config.toml
n_layer = 12
d_model = 192
n_head = 2
head_dim = 96
d_mlp = 512
vocab_size = 534
norm_place = "pre"
parallel_block = false
init = "normal"
init_std_up = 0.0691
lr_head = 0.00593
schedule = "wsd"
decay_shape = "sqrt"
train_tokens = 195600000
MLP neurons of a small language model. Each row is named by its layer, matrix (gate and up: input weights) and neuron, and shows model dimensions 0-191. Each number is 128 + 32 x the weight over its row's rms, rounded and kept within 0 to 255. Numbers have three digits each. A neuron's up and down rows have the sign that makes its largest values positive.
Before each neuron's rows is what it responds to, as a language model described it from the Wikipedia text at the highest values.

"on" particle and prefix
L9.gate101:118118116148144095092136103133104129135172136124151137099140185124174136150081173119111166038122169054093137139089119139207064098183169106112122096146182140149130127129163122211094155118138116128147135122117131128094032050129192102096098100133100058128065089163075097127060130139120147123149051051126104080142130136147103145137102133146140163108102163110178132158096143098118131129115118154121152161151109138070197105134054140125167092088115090144177124087153115158113093103120153129142144108174105142125149183071131181097106140123129141160145088098105119118134116120132132128
L9.up101:106039101124145162086164157134132054154115066097114116162162087132127131117165150091155135149114081198098125157140090137172151109098089143144126127170127132131162097119118120134061133099097100133166142109084142167133092145151178086133122069114095127136163131109133099127156134146097109176171148138073118136129116211149143040141126093140101154076141161160125071113095108158157128155197124115166123222110144110102133101109175114112083113139098074064112129155156159136079128147131068102216120166102152110113178109080107112128081066148128140085125127132118094131111170168108174143

Mid-word fragments, percents, years
L3.gate145:129152181175130086136143043136129132086088133097190161105120132122143167123117149109129138147202174185124154096112179082141076123112160132102125153089099112090149131147105155145134188078155088127125140065146092184115183104219076165168116096133099119068127196088111150084153108124147102155171112123149136094125161117082069112107104117159113163108077129095145090184177154115104113115139088121096142134049148187136156179134158106134143144161099145163120136118153128151104171113058124168134110134162107091118148104126109164125063181107165106101093121140109138094124076186151145117
L3.up145:126089124108130139151137109156142163127135177107178133132104158124156126101143215126102101109135186110168081144091137120147140116160170138143093073102071135131153135133176108159129068098091117049111151158083088180143180146159098172132113104108144139167132104134075150125114138165138109162082127198062147113105167092172093180137179212164145136109142098200108120105101136149145120085104107094100128110069140120104113147155165128106129161144110091149082108106158143124094140095125090173098097122084137126129142122111071220186100113109175156130104207094093103124119066135185139158

Word-piece fragments mid-word
L9.gate134:182128087119067109123187130101121134168197102158128139058129127147177106132136161104084201140176122086056122108094123138077153101158138132126170186132175152107121164073090122124138095098178123154159131172120093171141099163130134126154096084112125168156108171105138149156146080118104128053084106123103122075124100147128081171138114083116112125147105100148153134186125179156134126163077136092114144098117106101088167161138170113156118157153093122107125124166130073111103157121135111091144055134150104161218164127126143130105120171177081119125122150134090085089070075122153119036
L9.up134:123168146128154110074113144084070134112136103082110156143130114122073101101138089078169182075127108185132114145188083176098154176143168052139069151090126157169174110076117121119150150105124155142111154165113156102121092145116165146140147137078152111101128120134116134161089134153071166125166114138085092154135079082165157125112113121121083133126128164103143150053182135167134134131168103135053100101044083146146143147103160125197173159126101175149170076119082146128069143069115148138097127159150169167116168130139160117131087194143159174141114079096107130120069144104161165126

Word-final vowel pieces
L9.gate51:130154120087100125133145135113173116149119100109110118097139091171129093082148095104138134155055116090150160106196131088119109150130139115129131126136188100100135169147148150088092100090205173085133160129137178116119104126115154144140140120144109098123096171149119163157142172155106126175157176075112146145161085073155128114172114180100068039134079111065110195140125125141046080101196127096148167131178101133099083114113124106162130098095175159162128139074090149117085096086074119104142092082151125149126112146117032120086154105118079103169099118139151171116148118171132145187
L9.up51:125174054111101114174138114123137123158104092096109123147123088157100106122145103158134111126052104148159207112101157171116143140158084138099158118103160102131107211122084129111146100119122111156091149116166113117113073152146155173096087101132167103144093124190091142130101125090156183154151130153174168141145112153089193164120119194060136099155109084087082076143199138152158067199145139189145140097087142077181111103084088102116158164124167137147133091165098110151132112149105176047166104107121133114170169102138126138147122101190078125127143130097067173124118118133119106150

Word-internal hyphens and fragments
L5.gate272:144093133219097163197064150079119093103154127128084168131092120148093134114141091137113153110150136132109118135177155186116110119134126137110084148089110130149209129145114119119133119111132127148154109050145083116118104140161119127148142106116116127141073163174123034132052127152115110126122131155114079100187127100107161086132137123141119147192139123113176148118136135139181205105099128153103122115072131115185189135124116226134142091123124106174071056136123183080175165091177105123158100153123109173183129153118082169143083167111104122126131093107136132095091118110169136071
L5.up272:126113152148109123102098099107123125144124154103031177136117103107122118138145123141173111133084087182094114120118149089130138128066156064117103124128100107103149080106113076126193092128156100106106130139140160064121144145190127101134102150157138107176120151168115181130152086241121105151062175101152090133110098120157170155139134109121133082146139168138062132107181102149181179145124092121150151130128132154140169157155136115171127133161161139209137114124162136177160161156137095120128134144133169089208164129123105130090128096161157106014104126117177125083121101133133174054

Phrase-boundary punctuation and prepositions
L9.gate335:149088140173112153134161138172151123129088095168116152101179205158137153103187182136201104021138099054102106130096164170101099197141085108157134145156105112125139084098091120150121180161089158147173145123134156142089127155146141069130120105108098108160094115129136128128179128146114160192175088129159091111148089110145132160182102125153133134149140110104168136093089145124118098120192105111180192123171099130124075174084161105146123101179150096135111100124078112136112150141106187143106199121148204166129121129092125141104114103112164142108137133173130089117123074169072093113
L9.up335:170111137181118116154069118087090128135138123143143166119093179110144105104102132116196172084147142107120096107150134172104142098131087099107063159133130150052222151100159155088133157126100147150152116152103113122153169125152120157083129128164123149150152153131072091151142069117136113083149118129062055122119157127101148174064128141122112180122125108013107099169112128171109131117130075207152148135112136134097120119057087162103128159174116109141144128085142170078169135104112155180112122144083148155053106199138161161093186143143104128139133162130159129180107160125140108121

Late pieces of long words
L5.gate411:090108132088170148110118150153172101140132116126137096121089128158071122165108134131178126118131083114212157223130074126107096170210179101121115165138179123149123137155114104169088097162099104122114147155051151169122171118077164144152114108151124112128097152092189140105113180170144098156121118067138195119137132183092148094134124153104149075145095103144074218066112126190098088116069103137139120157114096166176105162148081113121144101082123136102164105135118077151104139147117149150087176110121074119135123146109133141176153095165199127112135170128144093144187107126103144119
L5.up411:109093119127184096114100183087174128151067080107161095072128159150103118101087099106148150170085153144117158212165092159132143190139105107136064107121137120118084045154093083117143103156077087151150188113126116134203098151154114124099150162145153075128127095156195109116175137145086119103101062086139133141142132060166120137122144142165134067170111193164088133184080128142103101163111148107128150122108095145126131148115122113147118101130151175224183088147102071175100119114103147118119077104125151141146103119136062124121123142171150080120119131119133161090121090142106124093

Mid-word continuation pieces
L5.gate110:112141140152059126156094162103101125143139123173149102080188125069152114211185134144102116095114182108144136169116154146206135125099138110194134166098127206123179162166147103145112119127078149195171126112074164129190146136079102174057144137202171094124147127139148145095070129137182154138089165096137111095105177146117128086120094104185127112095128062127163164155146136135144141137102162117116140144112160105098110154138118139155129170116104130163176115133071158128104100107077209070120162124120102111134110161122079138154114113151137167189158086147101086098078122142139128123
L5.up110:123152130107119137171077125110102116170167103168109133102072099145117129175080107156104121092152077085145143156170187145122072097144165135070139117139104152182135091190161104134149121140140148088124134131132118186116235162160165196137165140158154086183118140114144102121117168181173193129120161132062123097127150134119179179117125067153120152119163114122098149115156106161200108155129116125152162111078154207142137173160092212136102131155152165160147135187132110117193115117107158096151134147181148107094087142092141119152168117163157155117199083129166098134109113144136118119

Clause-boundary connectives
L5.gate382:112131160061142184134122075130085164148109139108133145159167108111139100171172071114138119147114155061106105055095151095154125107068130130160094143119118143093120205169112139100096178174112132116108100143114140129133101093100171095163089103137144091195113106117125104097146098130116218100123115132082171139172081132092066121124124196074097117175128041169110106154165088133144084131171126158121169156114128145089081171085148140136106138141123123092129120180045152076178119125099126121075188152096122123061149149165149142097153146115134115136131129135131079095121143175140105179
L5.up382:122102147073142131073108146136151133150138177102158173113088143093120169143150167119135147145125106146076133079157095136160151120141116205135074163187158140116134145083144141111124129121145159120151106109159139135161150214135134074115147117088147183172131147169112085118113114166118187158087181174097071090143102084205156120099123186154097155170169128124099115143093148151148070133136120109096174101093126132117146151188098167177153145134132159074157121071123209070131116174178140181123163166123190101124083170119144123107073123161136133147119137156120072196125136184142103166

Parenthetical qualifier openers
L3.gate47:144061102160200147193129093124104091129074163071179117153193148094127166126146126097136129164093105116126169071113105141126113149146125069052135105178137138078096077169163136135124131121062166050135136098114144148133155122139128132113082099139141172136152137091105113130113151120117132114133174205107147084135140125154159146116111150075098142211126150064102151136147141192162155122109135161125105127177138168078170123118118165109177145164111171155173124159091126079145130118091171093158102115171072149064113163188097176131163150064109155120159171141122084136103146113162126125
L3.up47:131090106174163102140135088120108093080184109112117157116140121087083088167144101088096090163119094125120151119098051135143084162154133100070140131104200149119106085151148160175089135093116147094118160062127144118124076132138143156109125148153180145086078081119132118099090160087140179137099154130070116058156122149161107162094116109106114122122100146073166181138172118162144116065163164123068124136144153125065072123129107106156149134123153177207194168201082106113129092131130132136121052116121111182083142147103131169135080100076082136147163184126118088149106127145113152123

Parenthesis and mid-word pieces
L5.gate191:131114143191202184128173148091145078125098158116060164144126186092179110097153133149170157132174135132123136070050154088139094128159106151076138115127143154140203081079170102139167159130125173081168135115177132084101104162107183122147123165138135130132146137127150096116115117140122114101168129126142164134117130090154171140075147133038093137120131108080072102138073133089113151091135132194101124100162096147089102097124177168144121112125118193161178125124108092121178139071129169119141117108203094090110140061166090130116145170122172202127124149115095170118155135123125156128
L5.up191:109201167166184152163114137119158094126119146098111201183078149098093079049159108154150131126100145148122168136004161129154084102147134130104133140082160180097149118150113094150142157123082144071190121151071078148099102144121152157119111153121112157149113094082188100147129097151104174109115116156146158156138156085132128200099130176104077128139145109126108187210107173105166104108113115164177135126194100152087113113137175165168102098130141146156150154132078160103134107103127076125153131093164091153133135156125109175162142155140097138138146108081120177115146143115129185134

Word-completing final pieces
L3.gate347:104154091101118071134160144121083067074149115119114114087127157149164124124076137163121127171096148136119180146151062129156168106155154119130162119133195098116110130087089155095161124060118111099122104125082146139128099106213169177118057090164099093076111132130114146142149104148127124172138100136076100183180142094081112103142127108070045114119110157106100139161085186117155133103137037090127160118122097147111127147087116137114116121087118089157208040135145108113125159111108152126144131133145120115096086093114089148093105149114118078152099136159124138183098124080037158149
L3.up347:146147136104115122066189077192147130168090134124101144124115129069173120163118168157137156063096114161203137139138135109141113177146054150117161142158195128170184140157094076123029128148135109164130127176135169103110135192105145093115076113105169127050125146134186109106123136115127128155101139079073161098117155118114134124138133165147133138125128128133119124118163146150100178147178143150193199161151115088101104143175147093104197090124190147099145125146068174174103158145127120145164161080153193141125150117145144099099122118190138142146122092167140118122120106164169081110

Post-name appositive boundary
L5.gate416:148101097132092135128160067081117121155156084130154151040097066126152154107178132102090164144163083155128138135146138168156149144082121150126138102170154143186146185185108130133133183095187137143116145124081137158150128070165167164091130133151199145109096154155107127114174141131154121151168089120112138108134181104117114115147153176093122125122128078127080130079118144095141152107211122133046145191098154170141132183110137138104177122132106123158209139122105147123192122099161141070124129083159164173114165096142141166113162179129111114161199093146161098140166127194110157173
L5.up416:179116116131130196096171132112176165099093168099109137129150137135132157119160101117145137102186146181111175145156123221073125117140105179162174110179150145157098180148195127119192120122133133120106109116124187151114125069130129131168123137072154137122145097109126117183123147101096099142131136134199123100178092108126147087068104132124128056140157092126160119136157065103198164040155150088077098116125151131119139169125109178129146165120126122160150114109075103111122108148081185142122140176090123179155139082210133118079156142094085115128124186082161113149178137125119122089

Function word endings
L9.gate37:160119116103091166092127091119153125138069119111124200123087185191114177129123099077158088118143102142094119041153105142154155140153155140109092126132143114107143135079134090139119123195116070167089091130092147153183150141151117090102099125125117137184111095131165114102129107126177125067167170095147107163096166140141154139140155147149113132120105137120130107179110125094113119118144117132149094176185123128106163111063098127099113142135124145123143195160108132142163159134123207161084146145041122068038176157153180132026129145091171150082099131141120103133179076128166156165
L9.up37:081111102140112146138203143157170137130126091069103170133136171162129126146081180119185140070122139154090071094145148164115071181071090090136095090153091185156186173117140157173125070133123140136104154095144131132179116102151135100157146141094131151128131108093134099154158120149136140115188154096171076160098163161139169170085121165064147135158128143107168194190121167130083099166176085091172087138190169126149111081097105084117109122140148115167169112175124129115131120134166101096172146157109112119043076168153147145103098125118085167111110159096147115111128118163068121113

Coordinating conjunction "and"
L3.gate30:094150085087126103152132123188180154169100191131122171107122148148148107161119105125162142108037148119113101120126137135105112091165157084088102135138109044153125119106115159121118150121190097083125091093094135105084073127115142089073145142128092151154132090134156101110156078123101139103099103207077076155163109099143081128176150123106088094122184146121110111132172130115149122139101098094106200136098183100059133097149088154159139067160069071177168149077191145136152151080131146101107128146089134130143162144135170114082113158186086149114153156170151131155111121204114110095
L3.up30:069148115156086118170052155098150134141128104100102202180139137101130096101180147120119102099112147120130183136108075165111103089129112112081082156053164119214125112115146102162131110113130081095112139118119086138123058138162161079077103190133164147146125172157147085127144110123119165195133175128119123155125112101195100123151174121102107126102097088113112131124154097104115142163137102133132108094145123086108150149163078130107074084109072177163125110147139157105150100107183144119070154176116091194075116152095147194151127112143104110161093175101149125113134233149135093135

Word-initial "ap" fragment
L9.gate392:163142098108157193109059131126155125195143133192147097056111128159153156113138122048067079103095104097129085143165142167150067119122189119154132153110109125143134151111091173132170097121130146136074128080120091126119183090136172164099148148105133179115145108129140108116127173166131223142165155110147145155138152154098127171136190098085090141129145140079139098088086159138147104157152182114154123144148084147116059141179139179104117167109147155149078137163130091167180161181162126080120138163144116145172124152106117090126130100137123103188099093057079097097155115096099158097
L9.up392:087154104103052157159166133151130122134065133119066155097169062148104088121172086093108147063161090155055091102185127096139106139132126159148101125119125054128205112095115118129142086112160129087077115122128071144180176083128143175139144160163057109150078097156088060115196113099181134164163150160157128158134129175133137045195153103093123136091109161150109147098107086145109150141095170098130165148081097139112111131176087122138132095121151125103153157135120134190125138127122160120101135089131104101125136127094125062124122078131117116098102174103101114149120102098127087082

Predictable word completions
L9.gate74:191127088150174123105120148169128144103118142134146128110111149125189181147127151159154145145138108121194090125142146164139164087143145183094063144113111089086101109016167151148146164078107163135159101110131128113092163107118152070101139130112106174089092080140188140084118141056105154185137109133164116075105153105110129056074054142145124121148117137152116092073135139071186135126136184044135108170124070132126160172123152140154146189175144098137120185116115102133137122137097172119074134160113150112117132097129118182132166086138117130171147127090133143095144069153102140175
L9.up74:123179123109130144109123115059101173095113086176083175115092120080149197148111159118135072111142113098126141132224103122102142141072141108111131103134146158126165149098127175067123136092130134113105122102166109175114195126168116152117106088150140081119179116045058171156120142150170165094086137127130098076111130130126129152137119163111164123145099125190084179138170161106150126163195159122155079151137138095144135109133149132178125113121136096113136195139100076113127133146125124107127133102116128108028159162147056170139132166170141142175110158086182139168073140134121066074

List item separators
L5.gate94:091116094167159112119177136128143147191085091134101121141084147162149120102125089103175131055165125124111119149100141130145091109215081089103098095066099090101107156105094156139122169120126156153141152125126145166112101092147149127101113118185096113115139070145156069087134106064141152217205109127089122108083123170152077118153155094095077098094153182132139164156145141125139109108085153140114077149098109108128098100088132113118129123096172125130147137092115119148152119083119152078104118135116181162095115116118157100123171161108160093180185124077215119111128121118156090240
L5.up94:135081099135125141090131135131125137138092171147099153122144161119143142191124095128203078139133125149138127116110122110149216137165166087135141150086092150106190062182125145093148063099128123085180060160130123094148132117134127099147121149193080123140175150123136097137149112187143104105139147184145111111159094084099108167115097159166077097165093129118087177120168163088109116108173135143122148065138115137135140117121086111157090081124126139131151104146124088141144092185123129183103106136172149157111146089124164145187116117151130114156096104233135157208171068077158115047

Hyphens inside compounds
L3.gate38:139077105170118174131128115130115042133141089138106189116104109156153166106142120118107122124150151128118154150144119117101183125132136152126173123107076098129060135072067092226137134137136174052120134093123123109112096100125156082123175073182113097105108117174177126114127089153071049149144101107123094145169125097105143110119193069087129143181125199192178118182095195184139126130115137132105168124078070193135108176128150109155161150129136067141100134117107100101075137160121139095094167131087141151117177098130131169130116132075124140109120091087130151149146139108107111130
L3.up38:124101050122096162150087106145081138159163084129092165127121098079141162119156122108107164130159094145160152097191202150200192155149195200148121176073107139067092131119087118182111120116162154082133119086144099089063086113161129040150132099199099126147085120160126179129125142145055088105129114119178091134153126131124145056098128126118134130197120109121162129159120186193137114130127118171161101111054122173130096169130127119167134148168112103175131103148137155150134156185116108104122167143129140170104149109146131153125108169111107142119127091104118125118131141169100096093

Word-final suffix pieces
L3.gate452:116100104106172078148141145119087102134157127191116161096065167172133109109162147110138147178092139129136094103090101155199093148170138157111138167090195082084160091075119168165096110094131087119142132115113116112110109127137100100130155137142121163137143135112177090150160141166141106127141175129081101057166123128202176109127121094150073162145081115114117111117145096128124149120155126118179120110128084131074111155103095122137179151139111120185199129118187119070095193141104151144086067102153117143180180144058087186168130069048154150133122156139187129116167076144122138128
L3.up452:095101115131105169163075118126117158085103092130140105153117103153120133148109154097139146134122083130144158141174164108139116074171168084174142048158139107071111161155137131158137139163098118132114122123090122105134098129100190152078078118148149139125128110126139123150132120175098123149083113164071115134046083034150156139095151112143120033125130144159160179101082058144146151164116157174147169076138155109076098127130049143179105179115150186144153099049086137114075124103180146088110130138191083125076137154153140128149096113171156077143151154141124120094130141120116168179

Slashes in infobox fields
L3.gate398:051087153173111098157132167130120181116145143136134073141083106164055125156141152119126094133086092170166149169122096086140116099137085086122135093116165108147111105122042131149113157105176141160095124081107076116132113100182134108108139129134096181110092116159119104106147090149143102154096170174124116077140120145166053147125068098132145144172154100144109153225116050132161162107135123143191053144140121130135120175139112122143082060132082139150176149153123105158122100142172086089125114175195095114153109205140117158164164102057125122121103111129172127134160147130141108114
L3.up398:109114164192104105110137147140122104095144138147126069118091160170087152135135112122150109124085099165153147226169137094166052111173094071139141120115157081140151167122069102162150138120167126157079188049074094142106123120118076121083161122093134170127055147162148079142162108144161059138164135181144116117133134170128104170089128100099099108116126136116129143143106056136114188114103116166166097142113114112103062095104095115113151090123120176172131192105131098137100118174183086135161146183141113128132152199138173103146169094071155134124106166165179118139087123132131134117

Leading digits in numbers
L9.gate490:127156096094045105104104159095161149111115168120161160124121097136108145177183150115158087108128075079128107168123155097110085095136100150109070122129093119115173120093151088138127160051111160186132158138111140154148134141143088087145131132144144111081130144169114148131157158104119140088204080129119133153148081105087169107157131199122080092140125109192113133135160143157107102111107103155195150174139148167115118146123090149146112077142097113218133115100144168043216099117147129113158118100121110147212168108148116103112131087088183104133063128141105044167148110135124132107
L9.up490:085097084189109139118092123145181137113109131117147114091141062148160096068164149146125144118140106145149174067091179161133151099163084124169117110096163109162166139126161141129122156123150087111167180174109158106107169134157111161142113172136102136110096182109199054137142114115161105063060074160106116133119129148193114162170073108108097150130088109162079110127102125118064120104096089111050099166098146116100129118144126185096134166080114171174113144084062159135090161120089115126065152121152174159132108104102092143103172168139141097099081105133137116127118175187075139116

Mid-word "us"/"os" piece
L3.gate346:091098113168182137123127135170099132105107077147143135147063123178126152035109112138118109177101072099136121126129106164142134115100189098111078150106121125143173056068102127104115111119127197122110120151195066116167152156045120132137166082031060121162100077101134152082172091087139140125172155093108157120117113103154084098179128136174093173141065080085180130104111126126079121084167147143119104147091128179155119101109107056145122160149144112140159120153117094102128116091132093139156145110147124161081130121096110131120132134074131135159084103191158111162114123092107131113
L3.up346:089125134174227132144107109150157190130176123149135164144082150137149162054147094156092150149095129163099031102141125129167111118117185085092080163101151148141132162083064116075138109136111201112109204132178074106146109156108119158160151176048137129105073110115136123126145147073091113127121143164131139120123127098167054133104126088176129176191093148118132129129137114098095092095126172120136116132103094133190156110096133128122113121162097123184128154140139110105177142157156095121153129131155125113156224134116119130126119157114136110086078148125153103169133134133189199126

Year digits and "si"
L5.gate297:153188121146098130158118119081150162114159142134143172142135155106087090190117156125120137112121095147132147129149111126105138044095115152084101157098114101156147090107155229139151186113112147124139148122143103128104145181141140173195159107159152085137207117147153106148093096084093186123166106101125128079117082156181118168139111133155163121094106179142118168129128142087126120081096159146124100071150201108083100118151085164168089099115098098132129148091172117119122133249091159096144145151149108118125153177170130133156100084085070104100096151144195120170161072146151137143
L5.up297:131058159150133130116098126145174142083092144105120162136131117151134102124206126108183164061135149167105134126104114077112137129097087170145145157113078109118118090149141156060088163144114122158174108070121067168132055076102104142125126144122147150155130116057178071158134112075127078109105116086087130130068129116091112166082168112146099082159127119178153120059180123063114065128096124176157118111097098157107126155160126108099143086141148116153076164132135153097137141121113132106140166145177105196131131094143102083109134110096050133068059089087144159143130136132112187117

Mid-word subword fragments
L5.gate341:089134147155174073100154189109108118178177113097126055124129156219134108131112166117199115132078149139099129177139133161072135114066159135122175109096085131112151195083079131157131130100155118125156058156207147154072188146134161184118142087147087138139144121118150095157111120083154178182131112056161161100124141165222159125190127146144086102132120088163133130135156124173178095081119116121104119121077125120129142139108140161135111103084136177154138128147141141138215122104121117134116152100098128169103084127115134140136101146112129140160154155108151120175139186069138134147
L5.up341:138155108134132109096157159159134102142138167158130108124128160115164178098109160081122116146114117122137104175165195114106084126154193141114135091105126133157148141117108174136148099141129091127180101152156101107104193198169131138153069091098091143116106176101093168162072124109132127157093125081132150098036098160123171096114176177110080128110148126123092077087113183132183158145135154108094188102138159150133127104193140132181071170121118151131087217095125098107201146126106112162106147155161154154113155062106113125152109156173152195075124159096122123151157160077120064101

Word-piece "on" / "tion"
L5.gate189:140121178127107146160108087120106139154113103085099161137060158139150145187152186131146142100142163094156131117038132072102095104199201118135121128115148139122120173087156124117120126087162116081095119141096088128138127085165188088112134131214147168177132191149152096116120144169142070151108107099133111075093104127109177091082143189116129129114112118146140149052127136124096091104101067138174081173077154091120151155149174098124109163147124103114102121114122134164143121138171136095190095123173104089089151149176090129170179100085155085152208173116146161130147131123171128133
L5.up189:128120142135110122119143137109128107118171090059136143060076182178132178105114160087140116149127111179186135116092057138166100133131147100104143112124099142100128140095122156111128166089143117099100120097107109108152117112154089149089150107198102168112112017145157183122129184130103080133078120138089114142115150155102147109127091129108101157191129082198123108171080126126116158165176112128149123128124129138119172137166128091138130107119123151096123071136067175161097052135142148160212052163157119109081115079089046152181096163124130129082135118155165101142102125097103138083